config.toml
num_hidden_layers = 15
hidden_size = 320
num_attention_heads = 5
num_key_value_heads = 5
head_dim = 64
intermediate_size = 832
vocab_size = 8192
hidden_act = "geglu"
norm = "rmsnorm"
norm_place = "peri"
norm_eps = 1e-05
positions = "rope"
rope_theta = 10000.0
rope_fraction = 1.0
qk_norm = false
attn_scale = 0.125
bias = "none"
tie_word_embeddings = true
parallel_block = false
extras = ["capped logits"]
init = "uniform"
init_std_qkv = 0.0352
init_std_o = 0.0437
init_std_up = 0.0504
init_std_down = 0.0504
optimizer = "muon_variant"
learning_rate = 0.00903
beta1 = 0.95
weight_decay = 0.0
lr_head = 0.0125
max_grad_norm = 0.5
warmup_steps = 200
schedule = "wsd"
decay_fraction = 1.0
decay_shape = "sqrt"
final_lr_fraction = 0.1
batch_tokens = 65536
max_seq_len = 1024
doc_mask = false
train_tokens = 902600000
max_steps = 13773
dataset = "wikipedia_en"
MLP neurons of a small language model. Each row is named by its layer, matrix (gate and up: input weights; down: output weights) and neuron, and shows model dimensions 128-255. Each number is 128 + 32 x the weight over its row's rms, rounded and kept within 0 to 255. Numbers have three digits each. A neuron's up and down rows have the sign that makes its largest values positive.
After each neuron's rows, "fires in" lists the words (lower case) most often at its 100 highest values on Wikipedia text that the model never trained on. A number after a token or word is its count.

L4.gate737:133054124108134134066134104142049121054124173151133122079074112129117126164180144150094180127179120056133175086154149106194161089112111132185140118101081107104150093102155160175124129109150091119119138090146163114123151128084137158104091078168118107124077144191147122139159133153174145185123098106128102130168117155080122165133137131116131136165102111118057096134126139056122139137172
L4.up737:140124137185142177075108112183083093089160129143143137134080147105134159133094141135117172083107140101131126122101108067168096127189106183140080095106123119087074131128106192150160125157176111145108114136110122174116134105074070145141087099138114088132097189134145163128179110125077124187181111156177109157121134150150151105159139121146128123158143070095068092140114128101148091102194
L4.down737:108140156120113090203132123112143152180143100078116122141177109207151127089096135119120148104154120183113123155078118195071083144087207105093159148136157125174142121132144098101109117126066130140133124147133109106085053173159185110131134119139081193110185047127106113104151161122109124081163104165139153070145155125153118116123087136112191169092132152156175161115062120173103093148079
fires in: "of" 60, "song" 8

L2.gate19:158096139214128144114059141212111118151141137189100101129143128076210058089123125097078091144126161103121121086123133103142096058124066123224146109080112144142152152122063154145108141132183155094160167168137136163056138115119133121117187134197083165081118084068178141105100176155119130089133117073096165096103144147149102137170121168097106135145138147122097130180147132165096146139145
L2.up19:120112149213164142144048111197090131219173153144127121119118107105200088075119119101104068148101151111156171170089090126107068088127056090231124055102131136110133130142095086175176168118163101093150140190170135113090150104135114143136160101202078177118113156124159086150105121125141136097095114096093116122087142155122100118169190164124081130158103105157139153163143103134123108131154
L2.down19:087143155033102123132215118075149161068155105086137136133112113173077186180125130148152157090107156138151118170150130131125135147117194170031132179167125105113105152138184100126145152115142164150076146072092112067144102097127152125111090125109139099134151115149084112134190097097114124167145143179167148141180154126148163139057104110151148108112128115155108117104108095142133158140123
fires in: "of" 72

L8.gate608:148167181159108113121147139070159117124101095113086104151086083166173096123152149140217128148142130180114209097144145075166107173188140115117079123124136125106108081103083095144122074108117150163159165150107148104163135121168097085090077094106138131131089117109167087160161069133122148151093113114131149151143104140083113164098125166121147094150110136112080155126176169146103168027110
L8.up608:156119076108111117120200109148140143161184120088149165108110141100108145104125141186171111125149143143118061132126173123123109156129150083145094142138155205155063097181121121160129108158140168154117123121107194134113158118107108134167091090151072123164171172159061083127114139206159132130103151148100159090094184103117133178146139126124049102108124057129092055130091082198137154165099
L8.down608:054178137141128141138150205052109117147137103100180079112115104115170153078153136121147181111080146176130130106151189065123136154180094147098090157097125197141109099120050230124155100174124176185100132140098160061156133159106105142125095102128136134146128147105137152134102116127156106112134112119136172109140153090110115130116126104185166104129160082064210070188079181132161112085179
fires in: "of" 75, "in" 4

L8.gate144:201151143101130101111149104138162082145171157128138097104188090112110076103089124126117173091098128155160147099092175135142136110070116109133117099113145144096099117079130131154182166145106126112159143068129086079071066143113183129123071120151141141095146146129128132151061176119104120118113150142171131131099115080169148114146145191125173147127158214138121067120103175160128140188127
L8.up144:119143077140051114109094113143162110212151160169132165092088128079105108124109139084133122137145132153112126174132143109125071093147077086109112111118171171114147164145149132154088095101123085115076185118149123138171116126173158138082092124126091104056054158168084135102122114148130133135100128183149140139098173123069141083113135164123151115130134125083139109104192102152062207043080
L8.down144:138116134141116125158171089104106157119112139162141162132163132148131134115143099130158160120112083109161148071143117080125134101101183148130161164144149152104104196085178117087096167202105179101185176145083088109148117114079177119166134128155133146189130136128211166166162115134063166141119135105160082157134098134183139188098085173113117087138141101102153132143108101158171114210148
fires in: "of" 20, "to" 16, "against" 6, "on" 5, "and" 5, "from" 4

L8.gate118:137086162072091098174158126071074170126129137088148117134173158160189087066159144157058119171132070143175118108084159126120142107142108148092156142083086155091136132111138140159131099132173126091126157131160095121157115116124089054077171159146115126173117135148117156143131166113112146080128131153087141136136162131141099171151138114163116088103161137089129100160139151128181171081148
L8.up118:134109147175038113146092147107125171128104144119113180119141093122129154116092099080089129123151167088079149112092124163140092102155092105131118178109090057107112090165157121078096070142118122125132152096099136092109145092150084145097149210146126097171155069115133080133154098139161130099080167103131157134064139120110103115124133198120155104127079168146160055183129105103100134173082
L8.down118:159122111176175158126096116134160109129140092135133131169125113180103158093086109086138171117133098136115047149179115149100161134086163103140131085108166141092174131130054109132181085163159099097116131104120151130151082153057132142158145108103101162106104121129122140145135127154138209123063072099182134102142146150196085101094134099100115146132212149157149177116079109165111150064158
fires in: "which" 44, "that" 21, "and" 17, "who" 13

L6.gate270:146143141115136151080161126126133148103131118145173129100120139157130107127159158113127111154129056122088157092112096108139168142125162107153164138179129063144136125156142139186092127096109109149143238158099137125165106096126159178163121169090167181140147103143095098101110118150180193154102233125134174113145212124139165203138082115126122137181118128135141127176173119140117181094130
L6.up270:131139124122115145102175108102125125125161142088152167092141099196108110106148155147127163150121095127072156071103110170156151118145145156156140116100171079173120158142115158139144120143145170113147187136088102101132114094090112125106156116126106194152129206096157082089091126127083158119158136111156171164184125145126173147164126090053156096117106165108143120131091152079171117090134
L6.down270:135119100113107150084188115146149107146111111163169101100088140129158146166176096153137160156119086133051085084145081095149152109134078147109118102155125181109127117110146127105124070151140114116190231142146157184140098133149074148130093110085098136130171087078131168116108115123211088098155130083154153135166184129154087159114128150166124137114120115131109113121141129145127137154161
fires in: "the" 100

L4.gate190:134135126145160085107094143112086169166145153137087082124176176126124117099124101160141145140107091117115133111186080099108165145068096152139134097128153146117139175153178077141151100084171129120147144152109097130095094118133082133061161103175093158153112118211111143075169105043178095088107100053126149063111111162049093143050171183145090129127078147134153073111110175157098099105107
L4.up190:175099089114165121133114102128120159121125172140143120034117114099148134156097201122175128115095113125100134147071138084153124093133116097159095121170170146177140113180155121098132148046118119103151155143108143175086134122144172165116121125096102060093128149122125092115140087114154145134130083105113130122060119161087107078104161074152172180086155158191097150121115105121107043133105
L4.down190:123136145141099188108151110123121151150099124111134138157140181156137157125133058130107097125111142112100128144161123183107161149099135083054153124067167097115116111064091094114138110166095084198089126158179163086145121069108148116086116133106148159157118154136185111101159105140078123171142178126102100114143130126243133179154163159080113056135132113098107128135149150184118191136143
fires in: "of" 40, "as" 22, "to" 8

L5.gate502:108113152144122143124117187158108191135135170131133084112103168069065129101152114121125123088139111189120145129147137105168100121114090117140113147122085130087158164136067120117127169128093134180122137134124098094171143122143149101131113144131122091100166098078085146111110069109139172175113119118133135181138132115145154120108135179181083120102212128116145124208066142143106079049187
L5.up502:118079160098096130109135117131072113190171126143118129145148126076174081098161068081100124151113136127132165185110161075186158152157097136098122095149133107113129104126126145127202120156180159135223163153115155139148158131139130096112155123112176110126119096139171143107116061110116171149119142107100102070172148123122107153136215147141131059102120139111118104105098104140066147105101
L5.down502:142097087147158164118127117091206197099098147168127065164127103080095144109109095135139086039157123133201095057140124130139163122092107153150067140130125091106157169174114146191148195129127151143079162126107095126130144067064143125137110136103112126104160148098110150195096129070033122146119167114156141188116133106121148127075154149188133115152168178130130143194099098145137106081115
fires in: "on" 85, "of" 10, "onto" 4

L12.gate473:118113097136068085131187170125066125173142121161190133097063118107152152157151138102083184157106086125139189092086144107121142071116141107122208118157086143104153116140189164083142105150158076053100148207137125171106117137153145138069080152082131123121117104157130138190131096140153067114158146174126177076149109180175097116182128142083120119112186176141121147163072139124111135091129
L12.up473:093152125148048142143114129146161150162146112131107147086114131149159142097164116105192107121085139103072130142089129079153125060158126124061159167134111110159077140058194140165109090124085171086172117102102135073122146105158147153134167175159171113086123112084130105109111085101140125120148084133167080130078093169157120097123147144153128170110117121141104062103160119122131158115189
L12.down473:079132093161115129153098160078124163194150207133181138115197103107108109085110116096128119116177083112154149090111075143111128127135143132094124137181112129081119169160129159080112122195120107209045130086138104127092115136166124108082137121119157131114167097071162155185042137152121104127158121146112171126206109120157158093101152145141111149093153135107110104106170160096086086099152
fires in: "i" 31, "there" 15, "we" 10, "you" 7, "it" 7, "she" 5

L5.gate174:142090073142161073170140063092173083142089135148163136127131164135126126126168106131073119116179131133130196107177135162135155107127128146085164130145146120161159100137156153098172126072136129100080172140084136119120118120116114164144170108122088198074128116165170086164074090107111112143083120085128096133119152159032141122147170138119109123104074147212118173145115131139172150115083
L5.up174:101099086142140125158115109056076075169135139075094125138139101138149123131167129141143107151153081140074142131118126133174169096056092116125159121134145153117117138145082121133132164148146141154145095141132152137109127107112183139093136120134125157140094138129104164101099112139130126076134167125096131108145128082135152090026191071101171048160169168088165140153129112084153127106117
L5.down174:186127118110148075124135141177167131125078138140145164188100143133096126113119098092129125116095102095104087131167135137108109128162122108091141143153152135144187115141161116135140090080132127112080221110106132111142139114147102134180133086152115107090182072166186106202137156099141122137124094130143120128138109182151130144172103155190053159108123091219144122115129095165138129143112
fires in: "the" 94

L12.gate472:136147094154156130124124048122152108154127150188109134130100111148141097089164079146153170112121098118179124092056137114051131152109074187061133122149141148090133183110133136059122165096126160067135190085112114092078100163131125170098148118123136099075098197119140091139119142139110210144136173127114123090143171171123159165109133117089081183144169137101119140133090079105145113087076
L12.up472:165138121093129133133193176096109136103102193064147198119128119105209112116115174134095152107071073088110151123088174099158135077105139177131103149093081074167076091152175233062161127139129133146135145148161087114066092174079142184090086053118102155111107126091063103097091122105137165109151109147188136123149057123139102099152153150159165153089155139161127035178118147096124159120146
L12.down472:108095175151130069107098136168127155152125118166121090122068186157114123150153079142162122089133129114171063113109158146112169099179088159133126131170090184145132165116105102225106126111116157065075176132147144089151135149181146203118206124164101095077108140154142105142105148110073098142105168064163110170088215113137206137146094162187056094092152069152126166099145106109125074112110
fires in: "to" 45, "the" 16, "too" 5, "of" 4

L9.gate533:096117121132157090128115147140137142115139113123164138184170174121130214089059170090104125110132145124092136123118141167171158106174120117168169083161110173070136200129106157105122125169135175134142145096169066115120083092144080115161089127050116077065149129183126152170183153142114120142112168144152140114170164101142099171124129122133073132179161179155134163144130092092207123145144
L9.up533:161094135111172090109143146125128066170142114128116119168059073131143187090152130150087186172191145126178152115161154145140125104144123130165120079113164134173211107109079141121133187108027143133088136098154176109120129138152138042111088149043158163087113093112070114131130183156106135105154116124132135156064091148115094130127128147174115148107162075132111126147085163135139149068119
L9.down533:174133108159183153126152070050139165189146094161141212123118159114122175063107097104104160098109062105091136135113067135054144133165096147124099138144160128094133125166093183114181143140130207203133149090077102141124129151092130180154109104168122136194146089160079129106118074133144124115111157115183122137092146136139136132149110077130158100160127106103149057093085092078144095117221
fires in: "as" 42, "became" 16, "appointed" 11, "becomes" 5, "become" 4, "was" 4

L9.gate636:138093156168070149059117158131104087171131134052074159122232067186191168144119163127210110134189094101098087111141115159142087186145143190119110105147113108152140153109191138143084126184137108156092141116205099122203084135153110117112143110160157141128076111130123166148079102123125197160164110148085107108109125182115179159131150111195178129149096127146109179119150154152115098145126
L9.up636:095134167167091092136093135122151119139077122138151148151174141104126111148060121093148140166098113079139133143083107134092155089104191126081145168146125104131125138153103130111086062094134047148122214123150152186163132173138114137122138119119148122110123074174154163126143163114162186185129181108108132145103104161099120115069117158181111212149124123149101128173151097160117130072049
L9.down636:152124152136134154136149089202141146109128089087113147086185095163116177132112128150151094069184090111052100079142050167119134152139102108113074136099087105146149156097143103128131127126162135159114103097129102146163084127159110123092141146136124132222099113134158161127119099071133187147170055163124116155100124082127116189146123195157172118116105133106104132068140143146147155144125
fires in: "to" 19, "the" 15, "of" 8, "by" 6, "rain" 4

L8.gate284:070123074077094124125090090095078095086135056129156097135118129116126143115146159163100084072132138134169127098100152113117180107087122198093143108145113194171092141118136118085112164159144116195098079045164161101118104151083087205164155121171135138103209083157104054127126162141127113143114106152154209127071067133103152169153088185142059071135119134121093097121168115133096144110098
L8.up284:117106124155124106090124105099139108075107082152130135155140081134080157163140117111187128082151135136222102139062149186160143157110142147135144194134102086134143076161155083102163107120143184108116100105091154144102134104113124132148132144103135119153093127144146065125107048131148084134111178138111179075121134109112099165099098168146126171165168120162124140093147102144123157170160
L8.down284:097098129132134130083078137105121071127125140133148079158079099148111109124156138123113093099051125158087102084089185117106159124145151212096140122160131154154107152133095207123094100126129136143136114066153163150193131158120088171112064137107124112101158117134152110124143149124101134151136153159130140163102137127121149158166108133108119173102153093112136109167118134128053130107100
fires in: "to" 41, "would" 15, "could" 13, "can" 12, "will" 6, "should" 6

L4.gate128:119086126053175128123124106177188177181093063076137170091095069120131163156147159067109127138127108148096146142145146136143141104105128126122132040167101176137149079103116123115121123186126167170120138162090080131112120163087054176139157154122085131114180133112104110214080097118147110109144140141116131090157088136088125115181124082102092158090164152170116123134082134101105127147141
L4.up128:160098142145129126130137131100122083088164114113136146126174102118154174101120161097114139138103162141132121080088044107136143100101079090161054104098146172134152099173129159185126115137135163118162184128099147104152072083150114123109154071093155128108094123129192086152150134121109175136176119117172168163106170129116172056120120136133136133181110123136125128181116126121169131147126
L4.down128:152127169148122101081143147142124158149100115155141126121093144087156088179127089098081124090171082118137130138104233204127122132118096134071174135154081115068112136144176150087091137115115103195109136155110117133140160180119121146136141141131082116141162139084095184152076060130193103113102125153116128072181143133121119157119145126146120110066143147138123109101086069093078155133169
fires in: "when" 36, "the" 15, "if" 4

L5.gate115:143112141190071087112097185173105088128160071164162143102120172126135129065125125168129150156179097173152103145130118139155137134151127080124123031097106123112152145138155104116137225186164159129130094138101084173115143113127077094112107111160106104180155147141136130146148174129139192128144120165168102093112114190155135134154098041155150128146136098064106157135132146095127197097172
L5.up115:186119112150106111143120128108152162162135165144149146133152159119113175140100141148118171155099137120106189100177151164171069120111112077128177151094147116137082191169055153165068067150136103137162141173088196155120152133133117110164122142134136125126106126132120197150114158180192095146154166135079110124092117081164160108157155124179123092094138150102082061181083102179135150111127
L5.down115:113121152108164118120143188092073113123155116144200128181152158137125231127133146158096121117121131193073176126104114080183098176149157117143148112131174155111138178132058176145098190172097130158091152166133162087088131149132157112104112101086128159109138113079135172075165135114102142105151135119116102103102147154143147151191111161147090152156181130094089197120128136159180097163137
fires in: "of" 70, "that" 21

L9.gate682:143126059135159081112081161138065065102079109127114164133117100165129147171097113102101089109132140127193099069127105143111155130147141187099081114140114127110108142090113105162160085118146137136149123056119162112107109060189106133135079073152136102068132075123152089175132112145122117067146156183164156185121102133136116074149127095159114087227145135092100107169103063072118165095095
L9.up682:155135100142139140086123105078127084133135110072127056103089162145148170134156114144158091143108095124103121110165146129077140103117088175137167146134089123166145104150112117157179154151122160134123160119105102118052105130133112058118173105194110095086198119140165145154137118148185155125137181135173161125094146132096089130090070132099129149152168155130121145140107148107128176096124
L9.down682:102119092159133149090124068080166123116107098128118079144107079132127129095157115124158061168167166113124169122162153160168120090156098176109100155151188149061120101170085102161169106126108122156132164116152146141122147096108117184122120192143107175090119070024125145135155133074137162190121130117098135115177132074137096153151060105222170101114116160096096113115170158059125126114104
fires in: "would" 31, "to" 21, "not" 12, "will" 9, "may" 8, "did" 7

L6.gate807:143127186105073180109111162096112116199108121076130145164174092118098097099109055129115142173161155150145125142107164118149144111093168142127109129157096187152156127151123143126061102126077129064080133127158126074127080129062201132098154175164170149127128100142114199153067192098081113110135121117086165037133096124110117136169077191144127080083093138177186102120154153109078203095170
L6.up807:096154090116103121049121095116119120172113162093083100182086152100156140184178172165107167181079165112166141124096101159141097167088128126094139185166117115113110074144131168154144146073127114122125218116081089090105071102083121162153135150089192116079119195144159112152098092187157160184088142111145095072077070109064140188149181127106150116159131121107152082095174156118133081137157
L6.down807:126115175161143144078116109203126131151149140165108097078073170144151102203115140142081140137099142111125134115136060108161196174140168137128073167140067157185121099151141130139145125086154170127106133125096120170111109162130151174130138180131163127156098128103140155130165054136207117206124137095068132088111140116125120135135147088165104112078079135178113092085081107180154124123147
fires in: "as" 14, "when" 13, "in" 8, "to" 7, "like" 7, "by" 7

L9.gate412:108143159157151055122116114081107127160099119126089093119123116126091110085148175144193164192132154154153159119110164186190115179145111110133098115096144117123117161174120123089048143140105079097134079157175090169096111167066102094127194175115140134140083142094115136121141106148182166082146145128107107194089130148123164158155144190178146091127081102087079122118079092158086139147146
L9.up412:113129131135178140065148089097110142154130148098124111156178070147121145107126152128141155112236109168121147138135108159134155132132181138116159140079126105131096126068123163157159096171065171167122108129167167148072086074113088142167127143117103097099073141125180169137135097113156150132134162132146138129131106106095105092100145071108122114148127149093141124175135083175123086107136
L9.down412:140146161102102062125127118115144077093173143117117115115156103029048075115097120070137155137087133157115096072138142128182123161154095119136162116130108201092171175152145133129147115118059143171139172138111147097135111086167139147147147089123122147132137180158143140074094173085146147131167052078174126096122109122179112138154075157123069098070155134065131118045156120079150073131130
fires in: "of" 44, "for" 26, "to" 6

L6.gate522:147108143093079133157160107173092175161102124050089095092195127134162135216167125131141141095093084111123107111148098127097139189080141044104081148090155136097150213110110152087098096110156116119145203125174145141125143144157129099114209091183124158116162185160087176154143113149128122127067073111113144095125203090095103181172114144125184109093074121118189104104112162146127121132113
L6.up522:072086106093103134118129101146123118155121120080116116114101083152151075093135110103068152104109156079163117197080108116165113157137128109190147161085056107175196133131182125092133108098139105094193168137145097149152121117093140114120125167166183070159126133181175145225163140108107180133126117172161132165094134189144157093132149097158176102086167185138183143083123117151095137139143
L6.down522:093109139167103127107158136128091189123072211137126102082133134120161157133120112074096122093086081108131086078169134159104151136116098171094099155093150110112182150115162125105089115119093081121134162137149097142149107128152089093141159062169155146111204126138134142114115085148129164138125099067094057131139183149094116184153096163126165096156107044093182064141152186162124098155096
fires in: "to" 32, "of" 15, "with" 14, "in" 8, "from" 6

L4.gate741:129172136140188165101163136110122155136164154154184195163136130092116151074089144180135119113122121138145129159135089086113130145133154158114095137108097137119187071158102075211181150150121121221135132104124141164139114152096069112165138145063104104117136125130137120081183145122107116090126157190182116076223141121141154122130169093099095164150134142184068079106125123191146102136175
L4.up741:125137171178154095107090129150116120202200076168203216165068130143120112090093136160132146082109108124192148137134131076076120083146126132199088106051094174102191139105140108155138105140099113139094195143154155130188093192152065080152113132092108137172154108139118149118155145140053150066087118169146163136159193143170089100060177123152064121133161100161117086063137098153120148131137
L4.down741:115091082096145145096170107158176152104025104101041055086095105106083147179175116118102144118147136135122077117117153110145140182159088161100127148157127115112100171139099140087100134106118181102133131103163080172023125153130170164063129169163145133139152167141126153101094078126138126158140127142137140096084102140092197142189088147143184146155107146067104108170120145109129153119141
fires in: "was" 19, "had" 12, "is" 11, "were" 9, "became" 6

L5.gate321:111121182142110202109091106130165145131170082148175120135115154139148153137093107098104134134168148147153177029166069151184157151131085062114085153101199143150150103108143093116172148078120094105137144124088123107173150150167168120060068108170109165118205106125108148098116110069089132112136094113119076122193143133091125117076125179129088136125168140111093122072096075159161088083187
L5.up321:121113175077113078103115160097149086161132103195117182105144081144098071162153122149131154154146145117155099160159132165123126099029103150140180044133124128076183154118123206182162127194122143143144109108094152109087107107077106094102110087169106098136136110132144149140122136142093152059138137126161120112109108116149174088156146118142137124106133163121125146170130158112094128113169
L5.down321:113159071106127185081153096107135170114084163095180147130085130116157098155108094086167116113139053171110159129138132160142164119184106096127158170171135172152134139082132105163118144067101109144171151134141112139169166086163150109128097117090121120092162120103129130128118163105129165153126124137120124125146229142117073166106089146119124171197113107082136106112118121133185139116199
fires in: "the" 84, "their" 10, "his" 5

L2.gate482:147100129150101148109163121083157054072079138126110169131138157103074153151108161117069125048077152160042105145122162135176181106102109101144091081080145142126117102086139155129131092099174108136080100076123153121130115181140123105106104213125138140144105132107164132133129148103094101084113103114132095125158138090187131133143091082078146119185146163114186156122153129128128106121137
L2.up482:149036134126128124108138119103151067099120151120090168145114151073107168132099107118045104038063144143054102113132208171192204140119123094091090109122160146102087050120154150181143128155179138115079080071132141117181132187137165128095101161146177154149111148147161119144147135141133091070137092081093094122129172097146123119152110067086145137152083185097146128161164117113146062108118
L2.down482:112044146118202141169131143160145112162203073158145155130095138119177107074171065131081095123144110141176107065130130152154065130141187169090123183122083112110168121114169132155115211209131121140129184156141135146137133137116139125122141097160140157101178093094129091154146158177141144150127157114090194122112132118148125104131177128200133174125098145174113075206136119155149129120125
fires in: "in" 59, "on" 23, "at" 9, "he" 4

L8.gate439:094099240132114167106158087093104115163127106092082085081165118177125167102078086185084152041176098137143078086163087117149121096087141137127135129096136106091170068123150150136063145138142159140108115135077194159137094168093106091086131171084120170070119096070118088184108108110151124134155138086176094114133113139097136120092072179108110108165112139142101118102115100127128188151157
L8.up439:147152197144150176100067143032077132090149150128119117121178098134118075059127155134144147114118127089050129105150060120123146126148124151108122041094152135114134163119110111145157140157100142154164131135122144088144106130141223084123136076123135180140097159121141122123159107122185174119114104121135139122090111088075099139154097178116173149168139188137246126100134157112139196148155
L8.down439:142159132187064076097107118098135117061139079094050084096090161119150132110120109111103082151105151063112109092121136129136170160122086184142119170131099160140088134093169151143161113136134144104064088166162096169137135120128116166128079187146103123107120100163130107124165128138117068131149150114156101074094135074090135119173153108157138126093064109135109179122170149132142112154104
fires in: "while" 16, "of" 12, "and" 9, "despite" 6, "to" 6, "by" 6

L5.gate571:183117085107155142124134137108158134137113158102078224100155072118083170055137136130127059165125152112143148114145130082078099115131178155118150139100084132139091085125113087150084145156161194128160177127071108115118138129109120103123135159101113145098133132129115087142140091126092181102140074061171152072116051147097153200137087163126123099130128148130137134187151100125099139114148
L5.up571:111135119151125162167174072140151152102128117132122153133160134117119203166144188108148094180071124091121168139151117113149137109134164111127166148149109176063133113144136098145119218152152091139140175101092160069144121121154101150123073129083144151089126173149131099086107080172134117148143120107134121142113138193123140110085124102165127139139103130133147105098125121153131164124141
L5.down571:082139117083144117148093107099137071163130120073112056133100110164148077113068096185120128108143097173137098107069157131086125149130117176115118166089158132166067110145119136102140063152106081096152091091123094167121171136155145134156115103164131078103162097107171205156129096052136120180094174149141104134127173068129135121114123115133098126160088138096108148146121134096150140103175
fires in: "to" 46, "if" 4

L4.gate531:106089111128180144071131142154115070140127181154099114146131126070124138090114134147095101125117092141086140080147104135140127117100115125191186142123150163083107119175130094098158120111137151134142116117139138145041145150112169097121110182146133173147093117159088092112121139136113102087100098132049194137113113153127052148122095129040109115104055112145125160106132179166151139134121
L4.up531:159096116161072137102076096125133154104208166120131171081121144127116103109139110110149113098106120124131163163060172156119096129169156160126072088137116096106115148107116164182168150093158110114172151123150153138143121144117121168155168127149200114160133133113103126140115124142195168127127137179172152126127158178125152127122129109114161125128105165070120158129067149068123175191179
L4.down531:088118114122170140118166189148169085128106090151058094165113113128111146132156075155136129123142137148121117085173121146126147137078146110129229120061101147104122107167080095103150095132097152109114132136136126120070158153177088099087092164092085152110166126150120090117130144157128112107111108165079205127132072106113090124130127151114128114121098099139151130090145151142120144129121
fires in: "to" 58, "of" 18, "through" 12, "into" 5

L2.gate788:125095181141103137122136104075083130143150067146107179127138092154089111109099159133139170134134170150122090104140102105112123151153129068114142117116037137099101122121138067111096159114119105137139142122135140120151121083113139102136114153140118172189112074143097120085127176148110121139182113110177056119083084154113190107169094173105103068132175144150161147095191115133110101113096
L2.up788:070089147101070175162161107074050100141145064105176140147082118142116111097107139135190136111150142139102121106154114100127089160150140091129117077110082127109112162110124098088103144126161109163143094119178148135140068142118123070117136140076132165131150050128061108108100147181098135072136097110191128130099123153192149077140104174110110053089184132118121150064158098151115118084150
L2.down788:099104088164063164135117113129049129116102108080180072142107109127137153106164149133161060138178123126123135118123165124207051173127151163132139084198117147093128172070120172097129110114135114165110067122155166158074073184124052080110120146095141161092133099129082129187083089122142133087131083111098194153185141113174123105135154144082131125103131131090190119116099148152096125139214
fires in: "women" 18, "men" 12, "you" 11, "we" 8, "songs" 8, "people" 6

L6.gate160:149119193172165135166153136176097106131119087079140151136152129149115110119126135146148172113103113123121065159128096116143132174104165175118185119137176127126120122144103146080085214119129121140164148093118171171148118149126173104136102138138131150094137143162131068165120133212159150110118142201121096106175161118152109135089137174068093133098176157186099132135216181090138225145131
L6.up160:118102126119103187142101140207177162135113073108120147126104132127172118061175094163080158143139099168187115160147186116111172120154108125111146110062125207159089124088153100130093144097108198181109140113087066099159141135120141093093110109075108104166117057059141101128127180146155176093110128175105135131155190103161143147181100142111126169092143097160095112095170068126155088176128
L6.down160:083121065192112188110095092150072137147163104168151094089170148184116150126103069084115149110112108131090144102126141180099134184159126137137132115075099162134139118149181198112200119178096173159109163112097130124076172089143127144073131164160120065138174105141118074134116166116089087116178139092150097173139194076115072147087164124138111123109155104081149136087136149131085193192137
fires in: "s" 59, "he" 38

L6.gate22:167089181175144129161137128140142107108091096144122132134148074165195142128122072146155171133103088091148036089076188087122133173117138106108070102147090166088111160150141143071096076122126106114129124110141090158173107125090155156077169111170196064166130118181117150111108105110141172182092187139077046125102185121157082112112107162064147119164142067118179130105094119123162122122117
L6.up22:102141143125073069107111100154118138138101175157079165100170103101163075101100115120127172207121177094143156148100196145081101152158162080115115177115113080101149178115126138125123152120131112155182199160141138133183185122085133142150110080130124140139137110090155096140109157101105162150168107151099127140137112105089085160134164119152152136064135118145151122119134179180063176114126
L6.down22:138145105152108099117140092131148108108114119096069096122200087174195179123145111143153157086139117137094097077161144169141162156127089119129090163133186057109167162068150122161142116117133100113103089100181139132149086117115211109082094179135169120162083127106147116140184132106111152210139113134082090150062147171075152168124125194093194126095100151181148160132157144138140120090077
fires in: "of" 20, "to" 20, "due" 15, "with" 9, "by" 5

L2.gate373:144176141153099188151113074163089083128096125125154174123142153129104106147160135175134136212105177158103126108080074035121091071132161091110140142133139142101128097074117125136172116103122107120116133056154114137157130157158117078105146123101132129094146146189111125174142145121097161119129100106142148167118046154211095120183146157122097135125140181150143147106101079063110117153122
L2.up373:143146115116143143139161088140155095127138147093139153126128110132126150104139106188132197161086110227064145145084113079127161140138135103096123126167126140107118089082156138125184122110134165108097159098114112131159155164118123089183153114135103160123143170134148153138148138108152070062085083147068161195129046141168142123135084139093156139090099213148131146153093087117154110161054
L2.down373:088114195150085094104132167139123141108165081167118098110140141129127138161079128099096084072150102091165104094143159209099106133111108175167120095116132167131122168195143135138069170140126128165156051182114124090073104093126130186115109138130166152142142111094157136085111135114152175217157170150151065082175216100113102090073111116141108102111132118109085108132153176153158148087196
fires in: "he" 76, "heard" 4

L8.gate543:088103138102171138132122104075109091118169144063112096111134111184120135021114127162127128151123136052140143008173145178189088079127082141111127109100182086095106122084132154156167073093129158096147105133120126169125155115148140143165108132158166067118101123090203140184124113081140174144131119182170155144152107164139100074131097109107151122135181110120157120151156089167138156123154
L8.up543:135134150141125148167091140111181131063143088060123123142188128162121124118195132045119077143129080148170103169172152131101142111139130205154125089067064167156084115148122114143138138138107094119148139070082168074097122192132113117100143143039110102072179127093098137133113114165155095045074182107170156124144134157047091122158154208094135127119126140127139153183112116127123152140118
L8.down543:115099125138110121117095089098105143121165117139181083120083057128138164086124087207135108110090166086140117118149136190131108087076061172110086103139173145139152087062114139147125079100147140129186086108162089163092120111112119121128069116172113156104106130107192149174180144104137128099133125136159136135135102085116131093138127076114135100139136066143140145181140119126133155105132
fires in: "to" 49, "would" 9, "and" 8, "may" 5, "not" 5

L4.gate217:098145141131130076160150108146158110098141151078115149135151121130079139093160111117097126124117054143146084129132157116164178138171157074075142214177149071103072118120119139131080195113155082111160200108076124136128091137115151145140080154126183102142161137117161138119161143128087143169134102159117123175188116131164134140145102132138132071172177108152093140131111135157097090111145
L4.up217:165178152125165133159150059122141107140126122100067103093125129128139131148155153175128185123160083143102140107129152124143108177102115126148126181103145107135045125088129095134137133129139171121171134102102130161097121153122092160104124145097182117077104135109155177154140113120085185119149108107140157083116136126145238104104171118084143119087168159102137099091061128114145139151097
L4.down217:114113130094110084131151100159057171120172085109195153177158139120152115143109143075124079160131101097115138133136085139158135126163160151119126118176127153155193113167160121154125125154131096136063126147193137116178153103132126139188111158161104181160116112112099128111101114139156083157132148167128099134134112095120070173161061163179104152182083138166119127126151126112165126119111
fires in: "the" 91